Weights of a small GPT-style language model, trained from scratch on English Wikipedia: vocabulary 2676, biases.
MLP neurons of a small language model. Each row is named by its layer, matrix (up: input weights; down: output weights) and neuron, and shows model dimensions 0-127. Each number is 128 + 24 x the weight over its row's rms, rounded and kept within 0 to 255.
After each neuron's rows, "fires on" lists the tokens most often at its 100 highest values on Wikipedia text that the model never trained on.

L10.up364 [115 126 126 101 108 168 122 136  74 189  88 141 105 111 168 131 119 127 123 142 112 100 158 138  95 130 165 163 131 173 171 131  96 101 112 131 118 100 103 144 128 141 105 101 120 149 126 147 111 121 140 164 140 121 158 117 113 123 149 112 122 118 113 130 103 135 114  66 132 144 151 148 100 160 113 160 123 128 155 112 120 140 160 122 169 113 155 139 146 118  86 122 173 149 111 130 122 141 146 144 154 147 127 105  85 129 152 146 147 114 130 108 159 148 108 137 142 169 139 113 117 133 177 113 116 135 150 110]
L10.down364 [110 144 102 102 113  98 127 121 151 123 123 108 143 122 158  59 147 161 115  73 134 105 149 111 126 182 154  95  89 103 150 140 160  92  90 111 112 113  68  97 165 126 125  94  92 170 134 123 134 144 155 132 108 108 124 121 124 174 144 138 132 105 118 138 101 161 140 149 127 130 109 134 122 154 123 104 159 132 106 120 141 125 128 117 171 115 114  96 126 112 128 151 121 132 165  91 169 110 121 131 112 125 132  87 120 161 131 148 183 133 132 114 123 143 101 112 138 158 164 100  99 105 127 164 164 130  98 145]
fires on: "H", "es", "z", "ra", "et"

L6.up17 [183 124  66 128 136 137 126 128 158 146 106 121 116 151 100 118 119  95 157 120 100  94 152 111 133 111 131 145 102 123 124 131 168 136 157 128 100 128 149 137 148 122 117 128 108 135 125 128 135 109 117 150 141 154 169 100 144 102 140 147 143 168 135 105 132 131  84 130 122 151  94 128 116 148 152 160 148 112 119 132 148 164 134 101  94 148 144 114 143 113 132 128 148 159 124 104 139 142 136 148 111 151 114  69 116  99  90  96 143 102 141 103 113 104 158 117 113  75 120 132 149 147 124 159 188 122 128 114]
L6.down17 [136 163 103 138 150 126  93  98 144 103 194 143 107 137 154 164 162 173 114 154 131 113 154 135 118 155 144 156 137  89 123 123 107 141 137 113 139 100 109 157  86 119 122 137 126 130 119 146 138 162 121 134 162 120 127 117 181 134 116 149 131 136 124 124 140 153 124 124 123 151  99 134 114 161 162  89 119  82 123 152 130 101 145 149 126 162 163 175  90 118 137  85 101 127 146 142  77 136 149 105 129 144 126 133 119 116 127 143 106 120 142 139 167  76 146 116 135 156 162 104 120 146 154 162 131 124 116 124]
fires on: "er", "man", "ic", "erson"

L3.up310 [133 119 115 101 135 100 131 148 104 155 126 104 126 117  85 118 145 145 143 100 170 133 138  94 126 129 146 123 152  66 142 161  90 121 128 125 101 172 169 128 151 115 105 121 122 122 152 141 149 174 164 121 123 149  89  91 111 153 101 109 111 118 145 141 125  95 134  92 115 131 121 108 132 155 123 156 105 150 148 100 137 166 159 124 116 157  95 120 112  79 176 122 179 156 124 120 149 164 102 133 150  94 148 112 117 123 114 121  75 139 118  90 141 139 135 113 122 130 150 108 101 164 126 112 152 117 120  99]
L3.down310 [ 87 130 104 147 139 141 123 142 157 137 107 112 105 146 139 167 175  94 123 108 103 140 157 131 142 121 102 101 152 140 182 152 120 192 126 137 128 126 123 171 106 125 145 108 109 127 133 110 152 130 129 119 110 120 149 108 100 110 148 148 120  97 125 118 153 116 121 126 107  92 126 135  94 154 122 136 131 106 143 101 153 117 123 156 117 142  95 157 134 115 121 116 113 124 159 116 127 101  85  88 155 132 155 144 124 146 154 140  25 114 118 154 146 152 126 121 166 167 138 122 182 184 150 121 134 107 109 123]
fires on: "e,", ",", "en,", "er,", "ers,", "y,"

L12.up27 [122 104 114 144 122 141  93 139 125 110 140 149 138 174 153  73 123 103 140 164 113 137 122 133 124 167 142 110 126 102 152 118 107 126 118 170 136 172 126  74 114 140 131 167 128 111 143 129 141 125 114 133 113 171 142 103 126 111 130 134 159 147 121 156 152 127 111 108 124 154 104 161 108  82 130 120 187  95 138  90 125 117 151 166 150 123 123 153 150 105 134  99 152 127 163 159 125  89 115 151 163 125 146 139  77 116 148 119  87 118 129 179 155 154  83 117 133 154 137 146 143 108 124 153  93 178 104 139]
L12.down27 [147 144 136 152 150 128 103 155 109 133 105 119 100 150 130 136 143 118  79 109 139 114 142 104 112 130 156 137 119 117 117 117 174 123 112 128 137 113 135 118 134 162 129 117  91 113 128 124 153 151 102 113 160 124 119 133 113 146  92 143 117  81 160  85 133 125 133  86 151 131 135 161  95 127 139 126 119 133 169 160 111 144 126  73  88 103 132 174 134 140 127 143  96 141 155 125 126 130 150 105 145 128 163 130 128 152 125 181 164 115 116  86 170 176 118  97 146 143 135 109 102 129 154  92 124 122 135 158]
fires on: " N", " T", " A", " he", "-"

L3.up338 [139 140 109 154 191 139 152 120 106 108 112 109 115 141 151 121 124 131 111 126 123 129 162 143  97 180 118  75  81 107 155 124 131 169 150 165 132 150 126 139 113 154 128 165 105 113 155 127 124 107 152 143 108 132 100 149 137 131  99  97 116 103 112 130 100 109 144 104 129 179 158  96 132 127 117 133 161 128 131 124 163 127 161 129  89 110 139 182 133 139 104 130 152 148 131 145 146 203 145  95 137 114 150 141 140 147 141 141 131 123 158 134 116 165  86 137 177 132 156 137 130 151  73  88 103 118 140 148]
L3.down338 [117 121 118 152 120 106 113 159 106 157 142 137 100 100 160 153  81 172 116 155 136 132 135 148 113 133 119 116 123 133 137 136 139 107 118 101 173 156 122 143 111 142 125 105 135 109 118  81 150  91 145 141 159 127 149 104 156 121 129 103 144 140 103 116 121 107  92 129 120 112  86 131 158 142 155 181 130  98 130 158 119 138 154 199 146 132 111 122  99 117  81 106 145 145 151 102 110 168 110 107  99 120 120 165  72 129 139 123 122  85 149 128 123 160 129 117 130 146 148 156 134 105 158 154 112 127 144 162]
fires on: "es", " ex", "x", "ose", " Ex"

L3.up270 [146 153 133 102 150 117 152  92 134 112 138 159 117 152 172  84 121 114 133 113 117 160 124 153 160  93 145 144 157 125  79 110 195 122 171 165 106 142 115  87 131 110 132 183 117 121 175 131 150 111 116 148 160 125  92 159 132 119 158 105 110  82 109 107 140 121 131 107 117  90 119 145 112 115 160  58 121 147 130  98 114 128  88 132 140 120 163  78 135 124 132 140 174 135 105 160 156 151 138 141 152 148 120 141 110 115 123 127 125 163 138 126 154 147  96 100 144 100 171 125 130  97 134 151  94 128 129 125]
L3.down270 [103  96 151  80 134 109 126 119 112 114 175 113 156 149 102 148 115 125 139 143 122 164  99 115 149 106 141  86 108 151 170 127 112 132 114 140 140 106 117 117 118  98 118 125 134 110 153 153 122 154 111 115 182 133  85 139 104 116 153 101 131 110  94  93 111 131 128  70 106 141  98 144  98 121 128 112 118 135 159 122 132 131 142 122 135 128 113 107 120 149 109 155  98 145 149 131 135 102 115 116 137 164 164 118 157 133 150 107 177 144 149 133  93 150 112 144 146  57  92 145 117 141 167 136 113 127 126 129]
fires on: "end", "ip", "re", "u", "ng"

L6.up198 [156 120  91 123 166 123 160 126 144 109 133 130 140 154 166 123 108 124 158 148 112 130 107 156 143 128  81 104 184 137  87 138 164  93 133 142  73 154 149 149 101 111 136 112 131  81 108  79 147 103  79 179 160 149 173 150 140 148 115 158 116 144 134 144 183 152 108 126 156 128 109 137 107 134 126 152 118  92 128 159 115 170  94 110 146 130 143 104 134 114 117  95 124 122 120 156 121 133 147 134 149 117 110 110 125 131 145 102 111 162 137  69 107 142  97 156 111 131 151 135 125  87 163 122 148 148 156 135]
L6.down198 [170 122  96 144 138 131 127 117 107 141 104 108  76  92 121  98 125 141 154 140  86 169 121 174 135 127 136 122 164 141 149  90 110  83 172 146  95 131 108 117 113 116  95 143 134 144 132 112 158  97  98 125 117 108 123  91 164 179 109 131 128 111 134 116 159 135 165 119 130 192  60 157 128 159 159 129 148 116 153 122 144 130 129 142 142 137 137 103 155 109 124 166 116 121 141 170 177  87 100  78 158 126 119 135 123 130 118 127 102 121 103 178 148 159 106 112 110 100 100 127 112 151 129 137 123 133 143 133]
fires on: " 202", "6", " 18", " 196", " 201", "ut"

L4.up296 [113  95  85 151  87 107 112 157 121  97  95 141  99  89 124 118 174 110 113 125 101 123 126 156 144 178 133 157 144 133  92 117 153 137 113 120 126 164 180 127 127 126 113 119 119 192 111 125 102 117 106 128 141 130 163 120 183  92 163 130 113 157 194 138 136 107 154 132 150 125  96 133 165 163  95 131 100 154 133 141 120 165 162 112  96 157 129 156 151  98 109 106 152 121 112 152 136 144 121 125 143 116 134  96 146 123 114 120  98  92 105 115 133 133 140  98 109  89 124 137 117 151 114 109 151 108 106 146]
L4.down296 [137 166 136  57 137 113 123 123 105  96 139 139 143 139 134 198 131 157 124  86 157 137 166 125 121 111 132  87 111  89 115 182 111 160 127 130 145 112  92 126  81 131  98 137 131  91 110 144 147 112  59 140 148 107 165 129 102 114 143 154 177 105 130 121 135 122 112 148 132 142 104 158 125 116 140 122 165 111  83 127 145 132  93 157 128  81 159 110 150 102 161 135 151 122 130 126 101 125 133 145 150 168 112 126 118 140 160 122 119 139 115 166 125 123 124 121 144 152 121 137 165 127 136 149 130 150 179 123]
fires on: "er,", ",", " and", "ist"

L5.up250 [126 193 115 130 124 142 126 119 116 150 112 107 127 162 153 101 126 148 139 117 105  97 150 129 109 147 126  99 166 144 157 158 121 158 143 163 147 169 135  96  69 127 102 170 127 142 137 138 134 123 126 129 123 134  76 156  88 115 158 128 114 108 114 113 129 118 115 139 152 154 146 118  81  93 132 141 116 138 121 134  82 103 115 132 177 136 103 126  99 152 110 108 143 120 111 115 106 109 107 199 148  73 140 180 105 137 133 154 151 119 162 110 109 116 166 140 139 122 154 152 114 180 116 121  88 116 157 113]
L5.down250 [116 138 129  84  86 187 147 106 128 183  94 140 115 128  88 108 115 182 138 125  99 108 100 138 119 140 125 109 133 141 131 124 127 111 147 154 151 169 110  97  84 113 126 158 156 166 134 126 116 126 130 121 146 103 130 135 108  93 139 120 135 141 127 147 115  94 110 129 120 116  84 165 102 167 165 103 129 153 126 128  98 173 129 191 138 131 102 133 148 165 135 126 118 116  97 145 122  94 170 110 143 114  66 129 138 127 121 120 119  92 122 114 149 138 136 152 144  96 173 138 129 100 166 124 117 127  61 109]
fires on: " d", " tem"

L10.up54 [113 128  66 112 125 152 165 135 124 137 149 134  86 133 121 152 106  98 149 111  97 136 115 130 156 112 121 147 151  97 100 163 138 152  88 145 118 114 121 116 141 132 152 152 103 117  98 124 152 141  97  83 121 138  96 133 123 101 159 127 135 162 147 112 128 129 103 136 136 126 134 153 132 146 115 114 124 142 151 147 155 174 123 126 156 146 127 176 120 122 134 121 131 121 135 127 124 109 140 193 137  83 106  74 143  90  72 149 158 129 134  85 186 138 100 122 135 110 142 114 119 137 149 116 100 128 112 103]
L10.down54 [158 102 131 137 148  97 116 110 170  95 143 177 159 131 116 147 106 110 107 155  91 157 177 120 170  92 117  68 143 103 186 153 120 111 124 146 164 131  84 131 103 114 115 162 145  86 138 156 114 130 120 120 111 159 141 150  84 134 128  89 130 145 119 132 129 137 135 157  99 102 111 144 151 159 146 129 112 152 128 123 134 113 136 123 114 153 116 154 128 136 175 104 140 155 132 155  84 119 150 130 114 140 149 156  67 148 115 148 110  82 130 183 123 113 105 129 106 151  98 120 125 111 151 134 129 124 135 104]
fires on: "),", " by", "m", " and", " t", " cap"

L11.up20 [138 128 133  86 128 156 143 114 114  94 119 123 128 128 151 145  91  95 133 161 168 189 122 122 110  86 133 134 132 142 112 114 116 120  99  95 121 106 135 132 116  95 142 123  94 138 117 187 128 134 145 166 138  99  96 147 114 138 132 130 114 115 112  91 139 130 142 111  84 141 122 125 120 132 152 169 115 125 119 111 167 152 119 126 134 148 115 131 122 121 103 107 130 100 130 186 152 143  94 158 160 114 124 152 101 122 100 110 144 134 164 202 165 162 140 125  95 125 115 133  85 150 146 160 107 119 101 114]
L11.down20 [140 147 116 114 102 128 125 132  94 164 106 139 137 104  82 130 103 154 185  72 142 112 167 148 125 137 110  97 150  95 139 140 152 103  94 132  93 162  80 155 110 143 136 115 135 192 104 159 127 171 146 134 138  81 135 162 128 196 137 122 146 152 174 124  89 122 144 137 108 109 137  97 144 138 168 126 103  98 126  98 164 111 134 139 133 101 156 151 113 104 144 141 128 116 125 108 108 144  97  82 119 100 148  89 136 155 138  82 104 176 107 142 152 147 105 139 102 137 171 132 132 119 119 116 106 164 106 178]
fires on: " f", "l", "to", " requ", "sh"

L3.up285 [121  85 134 141 143 136 148 133 126 108 142 155 132 147  94 134 161 126 135 135 109 135  96 167 127 170 125 132 139 144 113  99 127 122  79 129 119 166 148 150 158 167 164  96 133 175 144 159 147 149 115 134 119 125  90 134 120  81  72 156 129 106 123 133  80 156 126 108 119 133 130 155 135 126 138 163  63 119 127 101  89 117 149  85 123 136 104 159 130 141 157 110 124 147 109 144 150 151 111 169 116  76 159 107 117 148 135 109 170 123 115 148 144 148 131 105 128 129 118 148 125  98 146 137  93 106 103 168]
L3.down285 [152 129 124  91 111 109 106  93 109  92 126 134 122  93 191 125 148 115 132 157  80 136 180 131 127 149  90 125 122 133 128 122 157 151 128 146 171 129 135 100 155 140 176  91 125 125 147 115 128 105 118 144 177 116  79 107 115 130 145 113 110 126 121 188 113 122 183 120 158 125 105 140 126 153 113 144 129 132 121 141 182 123 105 114  99 110 108  92 128  89  80 118 152 135 122 168 157 164 119 146 111 144 142 155 124 133 176 121 165 137 122 100 149 163 124 137 113 131 110 128 167  73 134 115 137  82 135 116]
fires on: "ut", " the", "'s", " L"

L5.up285 [ 83 134 152 135 113 127 128 126 143  78 138 154 139 145 146 119  75 138 144 117 181 104 147 170  91 142 155 129 110 143 124  95 110 117 130 149 130 127 168 142 141 125 138 106 138 132 157 150 129 113 140 119 128 150 127  94 149 130 155  98 170 108 153 134 103 164 147 104 165 125  92 126  85 149 141 122 156 127 117 113 103  85 158 116 113 171  95 169 116 104 111 133 142 131 185 167 126 123 127 128 130 124 116 135  76 107 125 137 148 100 125 113 107  96 100 171  88 115 122 155 151 127 139 165 102  82 124  75]
L5.down285 [172 141 133 129 102 146 156 140  91 150 105 134 130 115 138 120 159 156 127 109 123 151 129 152 112 130 132  92 140 120 120 136 132 129 143 161 135 116 130  94  75 111 142 158 136 104 129  97 143 114 127 113 144 140 160 111 139 104 149  58 126 135 135 141 121 158 172 138 127 143 121 143 134  66 133 118 121 104 109 145 112 132 166 159 150 128 104 122 103 170  86 147 141 139 138 115 140 136 148  90  84 155 164 131 160 156 145 122 132 114  94 132 117 142  97 142 132 127 154 157 114 140 115 109  97 119 107 131]
fires on: "ph", "c", "ap", "ver", "f"

L10.up244 [119 117 132 143 109 118 110 144 135 134 136 133 112  77 147 156 122  77 124 146 170 123  98 159 163 141 143 142 123 178 133  91 133 144 136  91 127 123 128  72 171 132  79 148 106 127 169  83 144 136 113  96  66 118 131  63 171 147 110 108 148 104 100 145 167 145 107 133 143 125 153 114 130 116 165 123 156 118 132 160 106  99 112 136 152 153 113 149 142 156 172 137 177 140 145 107 140 141 125 136 159 121 128  92 131 152  88 159 123 127 117 135 170 113 127 157 141 119 130 176 135 120 146 126 147  61 120 134]
L10.down244 [107 117  82 172 152 123 156 125 118  79 114 123 160 117 129 136 141 123 109 101 119  99 162 116 156 141 115 104 117 141 177 103  93 122 128 136 125 144 171 133 140 169 160 122  82 106 116 176  85 136 152 150 158 177 144 139  90 108 135 161 121 121 143 149 147 117 142 100 144 107 155  90 156 153 175 109 120 101 122 116 170 161 157  91 143 140 108 163 156 122 170 156 135 182 104 161 110 116 138 114  74 122 142 136  91  74 140 135 140 133 143 143 114 101 130 139 115 109  87  90 139 116 114 132 111 136 116 131]
fires on: " has", ":", " with", " of", " and", " have"

L11.up350 [127 158 118  90 169 113 152 105 151 102 133 111 106  93 117 128 161  90 124 117 117 132 136  76 171 146 113 139 126 106  86 150 110 133 108 135 148 109  98  96 183 135 124 162 124 142 145 143 128 143 129 115 133 156 119 105 127 146  96  74 126 116 182 154 113 113 143 116  99 145 141 142 138 147 119 123 135 132 128 145 137 117 142 130 145 132 110 103 146  71 195 104 139 120 167 126 118 157 113 156 157 121 137 174 133 117 111 103 136 161 167  98 127 146  98 151 153 115 148 130 113 157 115 115 148  94 149 141]
L11.down350 [ 88 113  88 132  67 107 124 132 109 141 100 171 102 122  97 104 109 101 179 120 155 122 136 138 163 124 131  89 146 122  95 190 127 115 158 147 105 110 100  96 125 108 105 162 135 134 108 121 146 130 138 127 145 123 113 151  73 137  81 127 136 146  85 104 109  87 103 149 134 170 103 123 155 154 134 137 147  99 154 121 159 153  77 161 131 117 123 168 185 138 141 116 158 121 130 158 131 106 127 151 127  85 129 129 135 138 109 119 180 105 115 130 120 111 161 146 100  89  77 142 107 163 115 136 133 177 140 119]
fires on: ",", "s,", " and", "e,", "),"

L3.up117 [105 123 104 169 164 166 122 164 105  96 101 121 141 130 131 124 117 106  90 151 136 118 182 162 128  68 124 124 102 130  67 104 126 110 163 146  81 154 127 149 145 115  83 147 158  98 119 148 172 112 133 181 148 146 163 136 129 124 157 111 149 132 132 113  91 122 138  88 109 184 129 105  93 108 135  85 148 123 113 135  78  94 119 129 119 133 120 116 118 133 120 135 142 128 155 153  99 156 143  84 119 153 106 142 154 106 144 135 110 117 162 116 108  95 124 141  96  89 129 127  94 138 151 137 138 194  86 122]
L3.down117 [134 125 116 135 144 141 109 136  82 175 123 131  96 106 105  95 157 103 105 144 152 140  89 126 177 173 147 146 149  91 112 118 114 125 101 138 121  99  78 143 171 154 129 105 137 140 131 141 124 113 152 106 146 112 146 136 107 122 144 147 141 157 142 132  75 116 128 125  91 152 151 131 170 129 147 113 121 105 124 146  88 130 113 103 137 116 135 138 147 139 142 131 139 167 124 156 138 150 128 105 126  89 129 163 148 110 157  92 115 137  96 120 100 171 113 136 167 117 129 113 138 135 107 151 106 116 133 109]
fires on: "ens", "ts", "us", "ass", "iss"

L11.up275 [118 126 100 145  94 132  83 134 137 151 108 147 126 151  81 124 149 126 141 171 140 183 120 118 135 156 171 133 107 118 107 124 159  89 136 124  93  99 157  99 109 132 121 148  90 126 130 143 104 153  74 148 115  99 155 136 123 133 148 112 145 133 161 125  97 110 146  95 144  77 107 127 136  76 151 121 137 143  88 134 108 152 134 115 175 165  85 118 131 155 145 111 169 115 134 125 100 120 138 101 122 106 171 134  73 159 131 139  88 135 157 128 150  91 110 168 141 111 125 162 104 130 131 100 114  96  85 111]
L11.down275 [166 154 140 146 113  83 136 122 129  86 120 139 107 163 166 162 120 127 110 175 104 139 179 133 187 104 115  93 119 126 122 150 128 132 137 130 113 121  99  77  75 113 133  99 123 193 128 121 105 114 161 118 142 137  93  75 127 138 142  94  84 134 109 152 144 122 110 138 116 145 108 143 140 149 161 112  97 114 110 138 128 124 156 138 101 123 142 154 149 119 155  94 112 136 166 157 112 132 109 150 136 159 145 106 139 140 120 106 168 132 160 141 125 175 125 120 119 120 187 124 140 146 126 131  94 152 150 106]
fires on: ",", " and", " |", "er,", "e,", "-"

L3.up222 [140 120 119 155 118 121 130 152 118 105 104 144 137 105 131 127 102 117  96 128 142 157 157 123 125 154 105 155 119  95 112 125 149  88 126 118 124 115 122 100 144 152 111 138 179 129 116 118 103 156 138 157 117 152 106 122 108 143 165 116 123 129 112 191 133 120 146 128 109 132 143 132 128 128 141 149 126 120 145 156 105  80 142 111 170 114 182 147 158 137 116 166 143 120  96 125 127 153  81 147 116 153 146 155  89 130 115 170 199 123 113 149 105 150 126  86 126 127  87 140 106 125 123 104 107 112 122 137]
L3.down222 [153 116 111 133 121 137 133 150 118 150 113 126 122  98 111 150 102 136  98 117 128 132 121 131 137 151 109 130 150 112 146 105 146 113 120 163 117 128 164 153 157 138 134 139 110 154 113 105 101 121 149 108 106 150 126 100 133  98 146  93 136 149 130 109 160 134 128 153 122 157 172 128 171 105 148 134 139  99 169 156  89 100 186 109 111 147  93 120 169 125 151 150 105  91 107 104 101  96  79 158 102 124 135 114 125 113 114 150 113 153  89 135 126 141 119 113 137 121 137 137 167 138 106 104 108 142 143 164]
fires on: " Con", "ib", " con", " acc", " ob", " Gen"

L10.up322 [130 115  71 140 110 118 108 128 140 157  99 130 128 147 166  84 117 133 145 156 151 110 153 153 111 114  75 101  96 159 118 145 121 145  89 121 138 143  93 120 104 151 112 136 121 126  93 129 152 101 122 169 134 168 119 110 178  87 158 141  86 111 111 138  75 147 115 100  90 137 140 120 132  79 130 174 113 142 151 133  73 165 151 106 119 114 103 150 153 153 132 132 125 139 111 125 134 130 132 155 167 115 157 149 128 144 135 148 113 104 164 150 169 140 153 109 148 111 152 113 132  70 128 120 111 104 133 155]
L10.down322 [139 126 134 141 122 141 175 136  91 106 119 178 103  93 123 107 141 138 123 123 170 117 130 142 118 113  91 149 127 134 147 134 115 135 142 178 105 150 169 130  94  71 106 149 163 139  94 197 156 122 122 134 137 144 122 140 106  81 151 125  83 131 135  94 138 116 112 113 111  91 116 107 157 112 135 122 111 111 141 163 136 190 119 159 141 121 107 144  97 115 125 107 136 135  96 141  95 123 117 130 123 130 105  98 137 123 136 113 106  98 145 136 167 110 137 118 156 118 168 134 116 110  70 143 142 142 137 112]
fires on: " d", " D", "in", "D", "d"

L5.up378 [137  99 138 115 104 139 132 112 148 115 121 110  97 108 119 103 138 160 133 158 124 151 145 185 141 148 118 100 101  91 174 130 115 162 136 163 125 145 142 114 133 109 114 166 132 154 127 124 110 134 126 121 146 167 123 154 114 137 141  92 127  95 116 139 167 123 115 139 125 152 129 112 114 123 153 143 123 124 122 167 190  97 112 155 146 108 101 157 156 162 135 124 137 147 156 124 105 154 112 109 133 109  92 119 100  60 132 114 149 137 172 123 126  97 100 123 144 133 134 101 140 147 105 120  65 118 111 143]
L5.down378 [153  94 125 133 169 140 141 148 141 142 143  85 118 141 131 149 111 137 140 147 166 122 122 153  66 146 163 151 145 147 140 137 120 130 164 170 132 135 166 170  72 113 119 111 130 111 119 113 110 127 127 128 114 161 176 146 105 133 113 138 129 106 183 159 104  59  97 114 146  67 131 118 155 130 134 135 115 126 147 139  81 144 124 167 125 128 121  89  87 112  97 116  96 137 108 111 107 134 137 111 143 117  96 168 144 167 119 133 128 139 168 130 122 152  86 127 129 129 153 108  62 128 145 100 154 172 143 122]
fires on: " ex", " Ex", "is", "e", " Me", "xt"

L5.up116 [177 113 135 125 117 137 150 103 103 139 158 148 163 127  91 116 129  98 119 120 142 134 140 120 163 122 127 143  81 119 115 107  93 131 126 118 121  94  95 106 122 171 114 168 117 137 157 116 123 146 108 141 115 158 154 128 147 157 135 146 143  91 127 190 136  76  98 127  99 138 128 102 110 118 158 154  96 127 148 123 139 126 121 124 140 119 120 142 149 172 160 127 148 175 113 118 105 149 137 107 131 186 102 126 115 101 104 119 104 132 160 156 134 129  43 110 137 104 103 104 149  99 146 131 145 108 104 120]
L5.down116 [125 105 148 138 135 142 121  65 109 116 116 124 164 143 124 108 143  96 146 126 129 143 133 124 161 148 104 118 113 133 109 101 113  96 143 134 165 129 140 122 108 110 100  99 111 114 124  80 140 143  89 137  94 123 112 127 104 155 130 135 130 166 126 126 127 135 131 119 134 137 173 134 145 177 154 143 110 124 155  97 158 161 111 144 106 101 120 108 130 132 111 115 126 148 126 145 113 170 124 131 121 126 126 110 111 112 147  94 148  97 121 115  75 159 158 162  80 145  93 115 122 103 164 153 158 120 116 103]
fires on: " of", " /", "ent", "'s", ":", " (C"

L11.up67 [137 114  69 114 129 138 127 116 139  97 100 120  91 123  90 133 173 146 110 126 147 138  67 104 136 121 153  55 115 127 133  98 115 123 155 132 140 129 150 111 153 110 124 164 159 143 124 112 137 149  82 140 152 145  93 155 156 134 120 175 109 146 111 120 159 121 140 131  98 111 138 103 140 169 134 121 164  84 136 139 138  90 141 121 137 111 173 102 114 127 146 147 126 142 142 132 128 136 104  92  92 104 131 158 174 134 136 148 172 120 120 115 120 144 141 120 126 133 132 149 141 138 115 104 144 107 160 106]
L11.down67 [130 181 144 151 132 126 113 107 108 110 140 145 111  98 142 179 155  67 149 168 116  57 106 160 145 135 152 117 143 109 136 138 113 130 130 112 127 121 123 107 131 137  79 141  87  98 168 117 155  94 130 122 137  85 168 149 147 122  98  89  76 151 129 111 129 110 147 140  96  99 147 133 109 135 148 136 103 140 134 137 141 131 124 153 170  92 137 164 170 114 108 115 164 133 175 183  67 128 110 152 166 137 119 153 100 167 110 143 105 114 104 129 101 131 168 141 120 109 127 123 151 132 190 124 145 135  94  87]
fires on: "air", "ire", "rew", "un", " ship"

L3.up11 [126  84  76 150 112 144 127 153 154 132 122 128 151 124 119  61 120 175  98 154 167 106 100 131  75 118 111 145 160 100 113  92 150  98 124 149 167 123 142 159 146 116 152 145 108 139 148 115 140 133 102 151 143 149 116 144 140 124 113 143 146 121 130 101 138 146 120 139 140  89 130  86 129 141 114 120 105 116 187 127 129 114 126 121 128 140 143  58 121 142 167  92  79 157 108 118 100 132 123 114 130 132 151 128 151 119 141 131  95 146 173 105 150 145 105 102 131 115 159 136 107 140 134 123 111  87  94 126]
L3.down11 [140 165 131 144 136 115 125 123 121 114 115 136 124 131 149 129 135 124 192 106 118 150 107 108 147 119  99 155 121 121 128 193 123  97 142 122 118 147 175  90  97 135 149 102  91  69  89 145  87 139 122  84 125 154  95 124 121 134 146 102 123 124 133 142 133 118 130 144  97 128 135 134 110 100 146 151 143 150  75 142 147 133 164 130 138  99 137 130 127  88 121 142 146 131 152 155 145  93 154 104 129 123 133 110 145 165 167 135 189 105 135 176 137 112 113  85 107 116 149 106 132 117 128 113 130 162 158 127]
fires on: " No.", " up", " out", " Stadium", " work", " that"

L4.up266 [101  54 120 153 153 131 129 131 142 136 101 160 118 165 120 120  79  56 101 161 184 109 103 121 134 137 150 112 148 118  97 120 140 102 148 143 137 116 158 136  92 100 127 164 195 171 110 146 100 102 135 155 189 169 124 148 117 112  97 139 104 121 113 123 128 125 161 115 123 143 155 114 108 136 111 111 123 130 141 114 105 144 116 124 151 170  90 126 137 114 151 153 161 111 157 154  87 149 108  98 135 117 156 130 113  96 126  97 103 141 160 143 117 151  92  99 170 138 141 143 108 132 113  74 168  97 107 105]
L4.down266 [106 132 131 105 131 119 120 151 109 132  93 112 142 139 112 140 104 101 123 188 175 111 131 122 153 148 151  83 117 108  74 143 133 155 141 132 167  87 133 144 116 190  99 145 130 105 140 147 111 126 141 150 136 123 142 122 105 116  83 114 137  98 157 171 108 127 135 141 132 158 108 157  92 143  76 152 151 100 127 141 106  97 143 146  94 124 137 115 131  94  92 113 148 101 138 123 154 176 156 139 138 133 137 193  93 104 111 138 148 154 130 153 128 155 113 125 153 121 169 145 111 136 135 112 109 121 153 154]
fires on: " Best", "th", "ass", "ce", "iter", "iss"

L3.up271 [145 136  91 128 151 142 145  92 133 111 149 130 139 132 136 116 144 147 126 125 111 128 118 179 126  76 152 112 145 130 141 148 118 108 118 110 148  96 125 118 149 118 104 140  85 123 140 156 172  97 120 125 155 108 161 156  97 111 144 114 107  79 141 104 135 109 163 142 120 101 114 138 121 134 131 142 111 171 129  93 113  95 109 146 115  77 147 173 110 129 155 121 138 144 100 178 115 125  92 148 106 169 131 156 112 169 136 148 129 165 145  61 112  96 130 137  91 168 151 128 117 135 148 100 138 144  76 119]
L3.down271 [102 131 130 125 193 155 135 127 113 107 112 151 156 136 163 113 160 168 129 106 126  74 146 132 175 150 101 116  92 123 119 148 125 144 130 116  90 125 110 171 133 107 113 149 167 138 128 139  90 135 140 155 144 109 119 144 111 127 120 125 154 160 144 132 133 115 123  91 131 148 113 116 189 148 149 143 155 128 106 108 145 118 141 110  88 127 147 104 118 152 100 137 170 119 120 103 103 163 103 123 132 136 112 127 139 150 108 125 110 143 137 167 113 200 153 111 156  88 121 154  79  88 127 106 159 136  94 122]
fires on: ":", "{", "=", " –", " and"